From a checkpoint of a small transformer trained on Wikipedia: width 256, tied embeddings.
MLP neurons of a small language model. Each row is named by its layer, matrix (up: input weights) and neuron, and shows model dimensions 128-255. Each number is 128 + 32 x the weight over its row's rms, rounded and kept within 0 to 255. Numbers have three digits each.
A block is one neuron, or neurons of one layer that tend to fire together. Before each block is what it responds to, as a language model described it from the Wikipedia text at the highest values.

Responds to: Wikipedia section boundaries. Opening == of a section heading after a blank line, plus other structural breaks: blank lines, table separator rows, and "is" in opening definitions.
L8.up551:089058103174088184157115136078066109181124111114143167113121069114166137178093158066037132151101105166139157136123103120131099112137118132129123148120123149134149141117106107102149166133133070133142143152095115168157087088097128149097215154204104164095150132142155110118202117119127068124105132149133114107159089172096100137166160191130115173161097130152135128123142164156117142108141
L8.up749:098086114101193128117118147175157129103178129123122116125077067111100111165071162177097135102168164145062102157138153143125059111118139228135127156152105107079111087134134107066147112094098143124146167070126133114141139164177143092112140151133165161110145108069126097095050134113091116117190105113087162152150105178158091126137120127090117179169100099113151172152166170137101097118103
L8.up866:072089095129116144145099121114162069128110122116160186176164067052068115140140146158074071153146122113174130095132117173122093123123116146094114235144166088136173132128154119084137116111133094196096075154159140154142146206131108115099169182132162150120115138113170109049112154126163124140165145187097110108138191132144126126140121091151057183152122076132208157164145096114108135151108
L8.up919:118110133165168085153141166180169147087129118156116173057156098113064157119114131142150108096173156150127092163122152172146133152203147101134130146120155151127086175138081131146142158157095077138112117110153069127142155180129115081092198176079134143077071140153127141125112089075078156060127105151140182142182062106168140143128150183086083137161106180114179138060140051123166152090082

Responds to: Compound-word hyphens. Hyphens and en dashes joining two parts of a compound or range, as in north-western, non-payment, 2019–20, German-speaking; also word-initial de (deadline, death) and digits in dates.
L7.up7:093155105096139134070160120134139143122107146122152149165115175110105076141113105161159143067120090133147078109144120096111100121116124152103109144142085138183109122168126139072146105149061141166136195144068148119151168136129117110154133152106143130137130101146132082158103153123154094141152146157141156100115109119075201148140105231118100102115163188102121154138085124149133134177108
L7.up40:156130115163149123121098075124152143134137165123157157109185133132070153085147126158084100106123122181135069133141084129143139134107139154128108145076131105089076204105121146143144139145136131155132184127155064192142157141125055110136157145180190117102094115158112159118107123070158151179149143139078102121124141176069147125081149117185127064107138064061134143100129137130150133111096
L7.up58:117139099167170158140114205092081179182060110101139132148069092136083172156069155117133129151194122104166092155100061163115093143160112080125143106165216166132105165100103131167093130094160124102149091150154166111158160096094179146153157153183131152157110118122143185154102134136125101158139168087032167152160138114141135102162110150156121114053132152124110126083091121138093105087136
L7.up68:156136184110170164082155144126111151131152092127166122105097092155119130152135149161119067117174102106145120108159155106153122166113114124110160133101180120188094105097097025091121107082177137119149080185113131106140130143098076152162101158084133094159093109048156140160126186128139140084143091087169095066143172099091101134091131107190179146147102124133191071148125099118170159155174
L7.up83:130140073094092140156132103165140089113123092128134144166165125128144096203051117111159096103202104142131125111108104105154127103143149091078109132110135157115090111150191117140172120085076114183092087084089152130138055126114133078113105111187105193153155090089105165154150146110112114138150109127126144138181151140128129054087234145157153158167118112166113134108141157111167151108131
L7.up156:084072154095119120184136095161138102093121151136100167068148123182085079115156119133114162095202085165087145128178133026077182080123165152159114061100179090136145081091134142116151159156059097114127136183161084133113114138132095133180153168137134081121158111160110114075132128069203143133153111139090108115156163135113130096127188193144131156211109198210124151147085117126097136150154
L7.up178:173111146097074119124096148133100079112140096048130144109171090171190143142051167128143129064162148145140160152094079135091180135137145114136146107146156112134143153182127118147148149091131104127138113118116114070135130105154093143158103099161101099128122084088107153174230173067069080146124096167101149098142140145109151024122190164125127106168164145177099161143166110166134152129118
L7.up248:117159142069076077102101111098126111147063109089121168057132102145116137113106095145126161093159086101111136154130115173123139133164115130089100133093139127163080105142119070104152082094115062133116149143146169176159146152160111085128136130145136103152076112186088146108161143099165145150171138133165084140149120142105132109143172116197173165174181107079137131110174129171139033133109
L7.up298:104158135077126118102130099072173125129091084099122143097147092146107079080108094115168085079170143110109096095130058115118101114145128080092125132068127107167143127090103136196108160140162090146128126107156108112123147179124111183128181070109161100127053144148176125193112112114144103138111180145161127084137179118083118112159184154140187187130134202120131128187095111159086094168057
L7.up646:134089088095143221155123131188117133141141121113126148142034092150139092126145158092169130090120087151171121143137105074076136149144104117134131152166177146146098092176184199126097091086143120124102157154151169109157150167111165148165118119150090169134095141164167072093139136123101114162135148099141147126148088096120118157160171141130144174129147142134115139112116124103251114158136
L7.up791:074168066118100143177155123187129130163173149138130171133150066105090149190064112107139129113095117071163121105165115128178131111145086140162103142065134152140136144129123112067059174136122056168111129081103091087085110117128176126124139141137108138142121116202163118199103106131140099112097119141157119089104098140103116140120062142108120128094152100170186098114123110109035125136159
L7.up818:150105118167090222139125124127125136087166111147135059137178135161145156174134107131119107102144091119104126112124133061114188128123097116129161138153204089160143138114164134147090119128172133064117174076072127175157094130140091150108076130077101139095143127151098107107146150129155160160189141125135195142098063176092127143110109137166100145093163107080123157091133210098153148091088
L7.up825:161090141141139193162140146110079121093167123060148096164115153150120179146154143137146139123142152115144096113097066110114154130183162110232106091099113134056136068092133148129163117106088071127110157151122190093177099190143074130128130137138095163145145126081160144117149134177134115159134093149108137116144107113151130094099125151159125164131091163119117107072216169105129161186097
L7.up839:137093069176108163163112212139165120162101104121135139129130116142088106143156149101144157138204136123118175171184124101100146154111123160127113149100143194207130086101164157047112126133100121153115147158130132166129116097093148171178158179128074124065100124177105103085139106115116165157097162141093122177098147208094126134113156149145177097129099151163091144156077187111070116146153
L7.up962:157143180054107162169120087096168118176107131118079177100114101196108093170091106146141144129140111096150177121113110112198159071122129119149127111154123143171087147084114125108151142101068101177150152108189085097170157115092160076120123128163146196137207095138086137121081167073163119179121177168112145108127111199088135156153103138103156162164129084207151168169156128125108136119168
L7.up1021:117188098095099213100076163139141084196151128129186081170183166099136108161109160147150121120205154129155146161136116119163162146105068119119112159165103101183158150097134130047131071080083126095082116119141144139118082164169141151187157155147106092135157067153115107132133105130142084148181125149139089084085105068116131145117166150170194146107118138096148094105148080135077140165128

Responds to: Wiki section-heading markers. Mainly the == or === opening a Wikipedia section heading after a blank line, before words like History, Results, Heats; also word-initial fragments like T (Tennis), Coun (Council), und.
L2.up116:079153166124192150148078114146142083146180142186088184104163129131134129086082104067070071159157084114119119188131162151125068105165152151130122128065130168173158125179122131122175101147108109084099092141086140119134096157139104174127138156110140121091084131132136067064126088137185167098109167174156168158079167101129122147071166112169143156151097103138155164161120195116118055156130

Responds to: Adverb ending before verb. Fires on word-final endings, mostly the -ly/-ally of adverbs, right before a participle or verb: originally offered, largely manned, officially opened.
L8.up116:107146133087145220142120129145133139149095089130122128159112172103155104124047200149151128088116151160154155119176194118136132139150135132156176103102145146092089136169154120108086103142147137164079163167130106136142129135132068128135084160130076179125091088095131131167103140123182118050190125097125168118163094133119098153107116164136098120152134141208154155106079116144128132136134
L8.up402:163144097104153106129122149136147106104101214137118125072100156110094116134168160156164158124109189076134172065149108171178109126112123079111172123139137129113153153135090095067124085197089075174150120100142130145111139105149141176059075155072150137078104140120131084127091107097082136139178163103150142089126162177081090103131132116133177076077174135224122139125095195121136133120059
L8.up730:092114115117127203143137145151223159086088145149195110104133159147105080166177150174135182170082095182092117162122106089133147145116120057120134148118162175139138160148157106128107127146089096067135161110160166139129138135134144188137080158135079126114165135080050107118141126082140104138120165110124103139120184089131125097109121170143129112149121093134090115126127073191093131127128
L8.up780:117114203175176103120120126127115108122111124137175135170139146168134123151169106092080185088142127131139148125079135109120063103124143125134138129093110144119179157096105101090160180215125120156118104126080127112182117138179153111147130101166099153161130109138075062087160134139097122118101129179085132092073148161136050155048102140192100104112089165139096089131142127108123098169105

Responds to: Sentence and segment boundaries. Sentence-ending periods and line breaks in encyclopedic prose, plus opening or closing quotation marks around quoted titles or phrases, e.g. ". He", "\n\n", "\"Profit".
L2.up743:156119132056102130083098084124102168082126108198184142110154136148113147096125172139149125097050097174127141096116150139187123160143119071130132150088192155163151138159150151118148171063107135145101141158118083156115059112144151117142104079154089077182150102117127140104090141145111129117112206097093130148133150068139169150070099127088167137110163125108099143104097107116171100164120

Responds to: Word-initial h/sh pieces. Word-opening fragments containing h, mostly sh, H, wh (short, shot, Hungary, Hindi), plus "for" in be-fore and table "|" separators.
L7.up53:191142083132076108075167137162154128136157166165125129144060074142139155138114172097210065134155140129102151131116143177120085081145144152245110148142110152170126155131142102082171144106108151133098123137109126102184088040124124098103113192148106178079148157139158146120103129070086173129097094133164118147082139170115189113124127145094134143120130090155139130127190159108130103137146
L7.up60:129094112054135096150176174141210111125088117128102140090159100129129120145131143152146164105137108088080105147177136174141120134133162077216128102113149123132132141064107114090149126145173176113122165137074103127146109123181123138032133113134159108157166170186062150077133120130092170134149094097120174116127096082105131173115165083150136098129105156189098066122148129149134150095099
L7.up131:150137051074185080120130177140154139159156148139121104167172137098130146080108146108111104069081181130125101211112100107145126107150098112175112104123098130130105099131157161036107150141111163088132162129125149097163158114153106154127140102136156166090134122172099106130163091088100179162163094103159156158130117080131150123164143029122066112109168152107118144166151110159121094111073
L7.up176:167146082085170094148129114148146098151175157149134102097155162084114137129117120141174121157100160126187187153088106102146096117086094099194117166157081106144148193125130175087128062105197098064154134112148134118136155094120147158130081114142118178105128111151144082085145160153138157131159129140160128088146092052174128121110201107137137118113146166158109141113179124179130125177121
L7.up260:090136055126094151064114138187172158126119073069154110144149152165163172189138169138104096077128157112123149140140145129126147136098094094097144177113124101117109162089126138112128143138123111101162098154088132156156166146171115154171133161125133129161162079118093112137199084115130086105129160132129147128163131124134104102142200094163137093115147131170140140128110198108137147123124
L7.up396:112118104109173099093154180192046081139181091108132137179127140132121141081093148120183076061126142111132142049112108160133123120150133117091108146115122148143126076130196128146130095085199100148127135141121070158071165131138106107082176148107090130152110160169041141120093171107101165095119148144206127079132152188089161120130171067150066098169129108113123115191098135161080163131098
L7.up434:119145082068148114157168132098103103180133140093139095103090150109122150110105078141179161095099143149102150122129188124164138092143062174117133138059080143114126168108120150104114150120127138111112160053105127153153125094161165141137158132136087145098119093187164098161098100112107045176128191141152134120190175139167155114148141116164118070101151169141177101139078171142092174155093
L7.up524:069120147081167178093117144088074104160113134077140133188145136139125113162150174153140178116119087154147176071149159168165131100128098082155138092126063097104123159118099173087127134122110155113213122143128151119132048077133141119111138018113113064122101121094087119147156155124103128097122128138116115110118132069161171142072127145118085086169166174178059130207087124131146143163143
L7.up564:073113196085176129126127119134089092111160113187145192100108153111094104132128145124151132126091168122088123125186075121203113106142096149190150079086120133138101130193154144046124111106175104133147132139111147138111129125128085122081110191149103120116149093122130154111114208067122106104205101086140114115131100173068183200122142129165123097140198123121166129104073112129146129126076
L7.up604:088109101131162142096022131121121175148142112090148202135142164102114159105114109136017125121097140165148183190158118140109159115095128068149077155142090150152094103182093146117118097166140101199107085148131116089159112169130117114160136147150120189115114120132156174159102134130112141067145114116099135091137099106105139143104101123144101097140160140152189166184162149179082121131156
L7.up642:152127084124184160129124096153093128155128108103175159141175186163158090179119144103151185087092126088091072067145133140121174085143114165097096173081135141110097186165136160130155135082107146066129164098194125142088103142098138137161118127082071104126146114114187095160140133192139152054127145208128144092131110161136181129102127162141114128157134131114158146114094096114095143134136
L7.up694:108132168111193153108102090164094176161076200112139094203201167130128093156093149092183109110022156160089195131182083126177072123155100163126115132133158158150141144127163169130152136155119198122088092123112120134070120116108151162108144118114153123132127123082179099133086174114151112105119156098138132064156085180107148126122159075095140034138105092088137175145116121114149099145111
L7.up831:180114087133104135098113120094151110179109122071110175172129121103118110174083167104148114142114170148117094103093139135183125143101150136212136099143132163180093134120072173054143111184116144097093085127149118079166107119127142106178129123092097114066173095135112117091158143128122102125160151115053118157148130174155148082141120108183098122182113109134135109159098123133168165114160
L7.up893:128164116095130125095126141134120137116136140148087139080121112100143138171144118126177148086154128169104109144104165208121157098192149115116095149102172121118080089115134143126133121143164113141097172140176157161147159080093123132111164114154182142129087133159160140089111147119097199130113084117145092079082088090109134122153119140141087087090125208135148075137163151090150174058126
L7.up934:132095140121175092099165159133122153112147114135075182168093127111122144103148131135163146142111090140149158117133125137075129088121078138176086156149072151124130164134143154128094135121136101137118154149178148144168087140133154100159136194130157122127184070125152046153169151165163115098160146142204116125198082123084189144090092151186139167096120140150235132193107116098136105118126
L7.up1005:112141103086159144069122174130146143143112111151118097133149084140203120167104160115088104155116111145115185127206119165190136106082121115148129105121088121062139055092147136144154117090142180133107125115129107121172096111139100140103090146154186135084072121171102081135186162094160150156217082084143163112121105153106114114163178118098151100141092114136166118134171178120102119161140

Responds to: Mid-word "h"/"oh"/"for" pieces. Word-piece fragments inside longer words, mainly h and oh in foreign names in tables (Doha, Pohl, Khumalo), also for in Bradford and performance.
L2.up985:069139095118135115160123105160134110098106133113111163181120175160177143153107087092180084097115162140084149141107150130102158128160075145146142151115086134181143107065105109120106072080165157095088083118149089198166138095167121124142103122102184061131167118174146148094052145104182123133193115164124125115116114109154122097111173151141092080146143165137139112164183105163119117165107

Responds to: Sentence-ending periods. Sentence-final punctuation, mostly a period plus space, ending a factual Wikipedia sentence before a new one; occasionally a colon in lists (Platforms: 2).
L8.up63:137169087117123140121117168206167127102116126160076115114137105161122198113114143104126148132123120104155151106155145152135091109201085105100151183121169144125099099124177104162112106071169123111143116043145133045135186119147185126121149137125107110087134093104123081171103134105126074135086168130103124103146214085136148158171061118101120183075179131121133133103120084139081125126126
L8.up106:151106126134160127136106089162135090107140052081170064203130091136118177099155180098122134090149107126086152065167094107190082153107136171135080146118171145110122115111159172076120122131094083144092153096139125062165134154103132106129174120088133099196119110170080112176077114139061136140191119108121166121065152074096096123067141139181091165113165118148162087079118137114136108118206
L8.up700:123143133135142139145077102144108093123155066151162079149077105100116097093119145098138119097175139105092152108145128141215036120090100139120125176123176142127190155107124101119186149095108094158099144099110138121135123151144179108104098137071103049099137150202139124141139147063113130093142104057155122168118157132097129127119107159089131078103158174150209171109155099115079121127159
L8.up773:152107137196142109128117133053139101161091110131098167104061088114107080138119139218145106155169132134126129135171132083170109138149134147164183157170158168171162123110120148133155175136158080179128127129104120178111178164086156126129057106099056111086106146132121090115095103143172125099152106055119092152120156160111144184108111188138134085098113097151156102134125162165185099072141

Responds to: Capital H word-start. Capital "H" split off as the first piece of a capitalized word, mostly names and proper nouns: Henry, High School, Hannah, History, Harbor.
L8.up105:110186109114126191104104094113122113209118173127102106159128138135170183144113197133203145048109103075126136114134066098097083151167124154118161137156159113109168069136141118136167139137152203068064126132131116140150123085118168123094175130123110106149125111126153079139158173185092095133149102168094101070178107143090135137139148112129153145098097119140128164134121146111090124155143
L8.up467:178117108095160152118139146135090157138164051087071109108128156191090141116103131121187134131127140173125120122164182134152156111148140171188106128114141198088065165086226140187068085127114125167057127112200116113130090110113106110118151105140132113148100114108079109147116145163146188130149128080124162105161147119116111164159183094163146182130097163109097186142137137095141179101191
L8.up768:157127127087075070116129047174159098118150106111117088143183117123124123194118163075154104160132121063144100129155069130163073114131112141137078115147106099127147146122172143127109180132126130092154143106096089134136143061137153180080140124116121072174094135137180073087129152131158157151188129102158120128094151130104124153108146088149176128105114154125131196139092125092146157188125
L8.up769:161139139111167164046107139124082148094176173060148201124134097113131145161126201169107120132092182155149106148137131126136153077167105063144137177154127132122089134133135138125177119124136093103118118102108186125080123143091145118104157132124119099127090113117154099188116138156089160191133141116078111116147222113124117142125085160155123126138120147117154177179118111121111100143118

Responds to: Intra-word hyphens and slashes. Hyphens and slashes joining two parts of a compound or code with no spaces, as in quarter-finals, non-Muslim, f/2.8, and/or, n/a.
L2.up314:119116063085153160128128070209108152151068136114166145080166094163088119189176169084131164124156130082184133142117120095153125076095118128121172156155090130102075160159149085160112112111096170107102113144155163161136136156135136192153147116178116165099108136113089166162148150192124100094195186141113080125134089181111151093135141171131192192163182116177103161111163151115163153143065

Responds to: Paragraph-end breaks. Paragraph breaks and sentence-ending periods closing a Wikipedia paragraph, especially just before a new section heading such as ==Career== or ==Reception==.
L7.up63:134083134129123138229184101119146167129144159136119101099130080106115087117150119146136196126145148147112154208226183100133132135128119212114098133093157168136156116153145138157137151123177151144101180064154175121112135135056122118173082137115115110153090152142172094094139144105116104078110083093144125120113131108085115114157148135110071063119067094098169128144119179191111105132090
L7.up200:153145084092132120132100100098120131137137136111105134102118117093150126068171114127112094063113129142163139107108091220142095150166137142175131175115134135081205162095107188105165175081088160116088143156146087091158168152137156095109100138102113108132086153124114128111096175077137142128164132153170164153115153163108088112161139141185114175095117125065153139132110077093099158178068
L7.up214:152114093096152130049132143154103094116108088175157109174163111089097121088090158138128116057137128184072132099106112118141125159101133094103142169134138164141096094152092112144142089171166060143110085193189080117167093147131149131075160102123120062135185143107124138070166182113044121091148183138134097151116144097140140152113132155121142145201131140087146112146163131161143147123117
L7.up262:110156116131151133142067080219132085115095078157116157137088096104089170132116106126109083074126172052135122101166127109164062108122119180113104161139125165182121168090117137067118147120118131223111109129150060110189130144078173114093179130100051123132157134106217056182159114136126133113147154180142108120134142104057074111096148119167164134186154124107135136111186130114132089103134
L7.up317:128118134109176135108109123101098157126189078152162153139069100151063077118172179153197090107132147190110153153091163154150114130139138126094126097131201127131154099086072106148130162087094117150110159108122164168105119138166094145119104076108200093185173150112143141094143089082124151074128060071119052079169183107087113169116096146114131080081107138166123108166134141135129103128130
L7.up423:115159080130161144138110155120154102134090112191132022150074075111166115116108139123119092084139098109174151088149148094174093181141107144132115134142102127125093143161095152111153169097140150113116121093151069182161132061139126112110134106164123147114156121156087069155174160102117132159145153119147119108139113132138134112153140179129163115131131128122100184085090114084177110137126
L7.up460:125135134143159096104168144107184129089150146113158156119120066101077093130136118127134085150127138156122142185079178186097121109140087165147078097175119131157187122101151111148143177137067139119116140128105084166163134159112175111072165175115157111150101088132188133100172112115170163087143097135063159143164112138113133096098131150161087155102061104110128133151202100082123168112079
L7.up562:184073078087140139114098120173139123145134093213175100170189108129117111083192136072175136100135137110072120143075140100124118179118130155122134172121142134090117091166090144082128167117103088100059167171162113098142113140151199150087070112136124115114112128221056120138113158059159127096096116098132102113115171108133116146104109164123148099137062104112156121188134137056116162162120
L7.up633:165097071127120127140095166090173060127065085107176112155132141118114112126092140178093140168119155115127103190123165129158094141130113161071059119063226116142106132137150223132156092161145098163129104123085085122099086139172118156165171112156166101144146133137050079134142112093112143102109129146082143086109076055110177177139185162107103171159131107100136143170099140179109127195074
L7.up677:125104110112119152153133135141126059100134118140160061146153124142080085099122138093178143038094087108089129116133081150165154122114132122143083146098200147181104150127150136099141128157123061079113158120164117097168095132097112131195079072170125073163140128192082157124110137143106103138169147097180138129124136124106104168121125117127102138123130067128074092069095124146132112182154
L7.up723:121093057117158145137101169130134045139133115200140108130117058056113116160198191139091108068099143136128122152157105130169128120108167112105089213088180134135151110146093085146156083142085157093048157136190079148138076132115182118088142187127130093119167173160129108103143162094095104112139122158132150143116179111113122096171123124171107131156094111076122139166124150137094071143138
L7.up878:169048169125104156119089134100135118121155093199160115137092071085076098120129138131143168160120143115100153192139145151144095197107111124125099150102117139186142104176139138135161157125097169139119130058137059173152125127130136077103092160146085074113123162198140087123160167093135082071141166143152102096068133115127110122092117146147138137153155120114166123195132136120106143153154
L7.up898:166103082102150151138097103184061052102165119158111124172152107118103159077112114157129101112060067064195146044171117075159110095110167181117100145096169156116157175116184206136167148123158174141145148136174082130134093094140168098145161112148129132105125119125104154136130129141084105154161155153121111129091149091099122141067166180158104171156108111079100138092150081132155118188213
L7.up950:157065101164132069149141145082155154145054096137135104126125126180126178084150130060120121115118129095105129115160092178122170165140120182097074187112183179205147065135109147131153151155104125181098159111184145135159118106157124116165152109125145167149146168126107138115117166040104123042102101130107160128130152124129124133095059138169070087101106181153144115165111120151148123116141
L7.up956:136124087138152097136141146124136112098159136108118143168141121062138150124113174188154120115123072101114110179164112088142096105099122121137104155130117109134158076099114140101146093111174175111138163165142141208103158098199239105108190131167111116141136147176082103098178163109106147104170133099114099153087144116130137123127117132183084079159177074084115165143188117171091149157132
L7.up967:135130071091152148132188134084159198118115166095082078130125146173125179178108135097131107139158137136154172146148149168108168121162086103138130135087196129088156160141095146096144155072101155167091148126151039140149158140154096143104129137073130184144111094122129146084112109087126064162148174143068116095163081156153157117072155163138089151105127070123204108204117136096077132114132

Responds to: Section heading openers. Opening markers of Wikipedia section headings (==, ===, =) right after a blank line, plus table-row pipes and sometimes "iz" within words.
L7.up1:143131123127133137117080208109163100118114099167088128124139112062138136150088162121112136116138080171168104127120139121066127127136114165111096118066134092130088068155110158140139108111154102120099124171086190132140176134088146157136159065125128154099146134176101103053187128158041131129121109140117129093151072115180109147104135106140075104176132204126097127122122198162051168133131
L7.up172:093097105139122175140142133104096062194080090188116193111118127119097145163116137078148069132100197089111121125128171051122083133123117146141112161111100119125085078125113161150131153124111144178087145114097105176121109141100115153070142175086132103118143126116196091143142163104159103054114136127087154168163124039143163144163187201149164097113077089093134131168069153117151135093148
L7.up232:146087134078118088108101142082099080170150119144198164107169083080074135155106191102093076140108159095172165128087104155101131123158138165117090167113169128132131130119156158125152135110118160169129108159107094150143089189119128097107143126117081148113153132184124185110133167131125094039161156153101139177121106062131111094097121151124103126167080100062142137166143105088131143134149
L7.up383:110136163165095155094075148062188087128154104058129182111071140091061088152126151135134139150151088187075136147111148129044087144144111145112113110181155121167129097184090063129120111115141101082091143116110143122098154110158139163093147136106160118148132131119173114128147096081164147152121138101096144087110122108105172079144103125142193203175125126145111129171191156084186121122149
L7.up417:150106114117144037147145096104198158105090131112125083184132126078069176156129131099193120130114092138105149096156136135162085145157095135108088109137174065118094127156123117109172160145140120142121154202122209123139090165141145110151189130107134131151096090070196133124098134144146150074066133129124146126114154124097109168145105123161034118123095189134122135128127151044082131168118
L7.up426:136130124138121187149124122143122062151141086126147105125136114101094161181130199099120118111077127114145099105135060105107136144143147128149084160141101122112159101159103119094111150081163140123101131227119131102138045102128156132094162077109206115173136136160151157077125165066107155113151175109160120123127125071133118147146184111134051111174126111119066130147131140142201101095157
L7.up436:131070140137171070136159191057142094141127196178115102172172115101143109200087182159109084099106060150126137116104129154134121119093108150090086114171126114149146135143124094143208145174093131096152119147125131134173127093136170092080203118122171144108112160151128134091119125112140141127084180144096091133102111127134081166104075118135101099131099131142147145116123188158170119065116
L7.up452:147064136111127117110177104074146081139093158103163141111091141101122121104137122148099111127034140145166127100120135119080138186170171184168068177104118143094083117142098082088141107109190127150154128185095101167155143166130188135121117177125126149065160162101103097071150162120167086106172112094197116131181157155077154096147129124150119093159146160109122147159114075143200158201147
L7.up475:162067133160157084113171145098143114166090139088139099157122134134139117137127139122142142123113134110161096108135090115114090096165147185111172103115160090111098105200117080174144136134148134138112144181180109135171078126150141178159138123114132103118062138096130147117047063108027159157122149123129219095093190141155116115153113109115100130196120168129139102190070130077117154071161
L7.up543:096151115126150117165055124110179124132180156139153168154115084110074151119151148125144126135134139174073094105136100100093095113135064149122107143140160119123145143167136142107142131181094153128111165117140145139173148206113091052114183127103107094150144133120143112120093182043133171148151102151089185114161146139152126111186136138116102179151157116130127141184153087035110143096112
L7.up683:171100137150158108124159049043136098082136159123087129151114157112062148080140139163126027127135126185109085146131126131092135120147157193113098191122176107162111093099123109112151143105165140120079111124139136162138124134102127105100126113113166149116135117099098137137094145107066075079127117200129128118103129138123178132110121129126153098148137112162099133176184164013100092129161
L7.up721:093132134124207123118134141117154085099129115181156178077132084103113216156143154122086133098119173184173059182126104148084074103138164163172083113090090099088178115133089145132120170176117174122092089101144086163170128130115125101153125152124105099146097145138102105117098158120118141156117092154164084149126133106053117151134098160162170122175068112153102080143122137120101089132141
L7.up821:113081086137167107104119136095147056147084173115189150114152115130049170086120200114116172155107059131136130098101198089149077127164131115135088144115104160172159102149111112123180134158158148109122139140091068155172112129115186129107131168137129092179103162083068155104153144129163157123110121129132092167134161135165125129119098166128140155148089140093084138169108174156137141127145
L7.up859:055086175125155055146134178135100133100130156149131086139146124140106174143079151071126154123072109135103133126121180115148134089090142098177132150103174038163139127155156179108139080113182172181141094150071132125115110137141049136132166156127129154149111123078093124111195157123115119130160099149154124120106137064175146145127190178116133136196078152105143094156131132130140103138125
L7.up896:137114179176138137133110137073090101132171056128151069142221161121123176092087106119130128127111116184084148119064088144075120089132180095124090114162119153085075135131146083186034105138116102178126142091179178109177125089131134110140183065161158158116114167117155108127186113110123135119128178135132110070135130155188162124041103134159113139165140186157124239133126113093136164119150
L7.up994:154126132149198131112095111111130124130165093110103079171122112120119110163122117126104127111123147174130143095058168143123105165116102113184140108051172145128110138074098151108130145156095083129167112156136159108138084168124118157112100169157149081071135126140111117122127091128126107102131118157111189140153107128122091098120161183170121094139151153142143111117104192088077133150079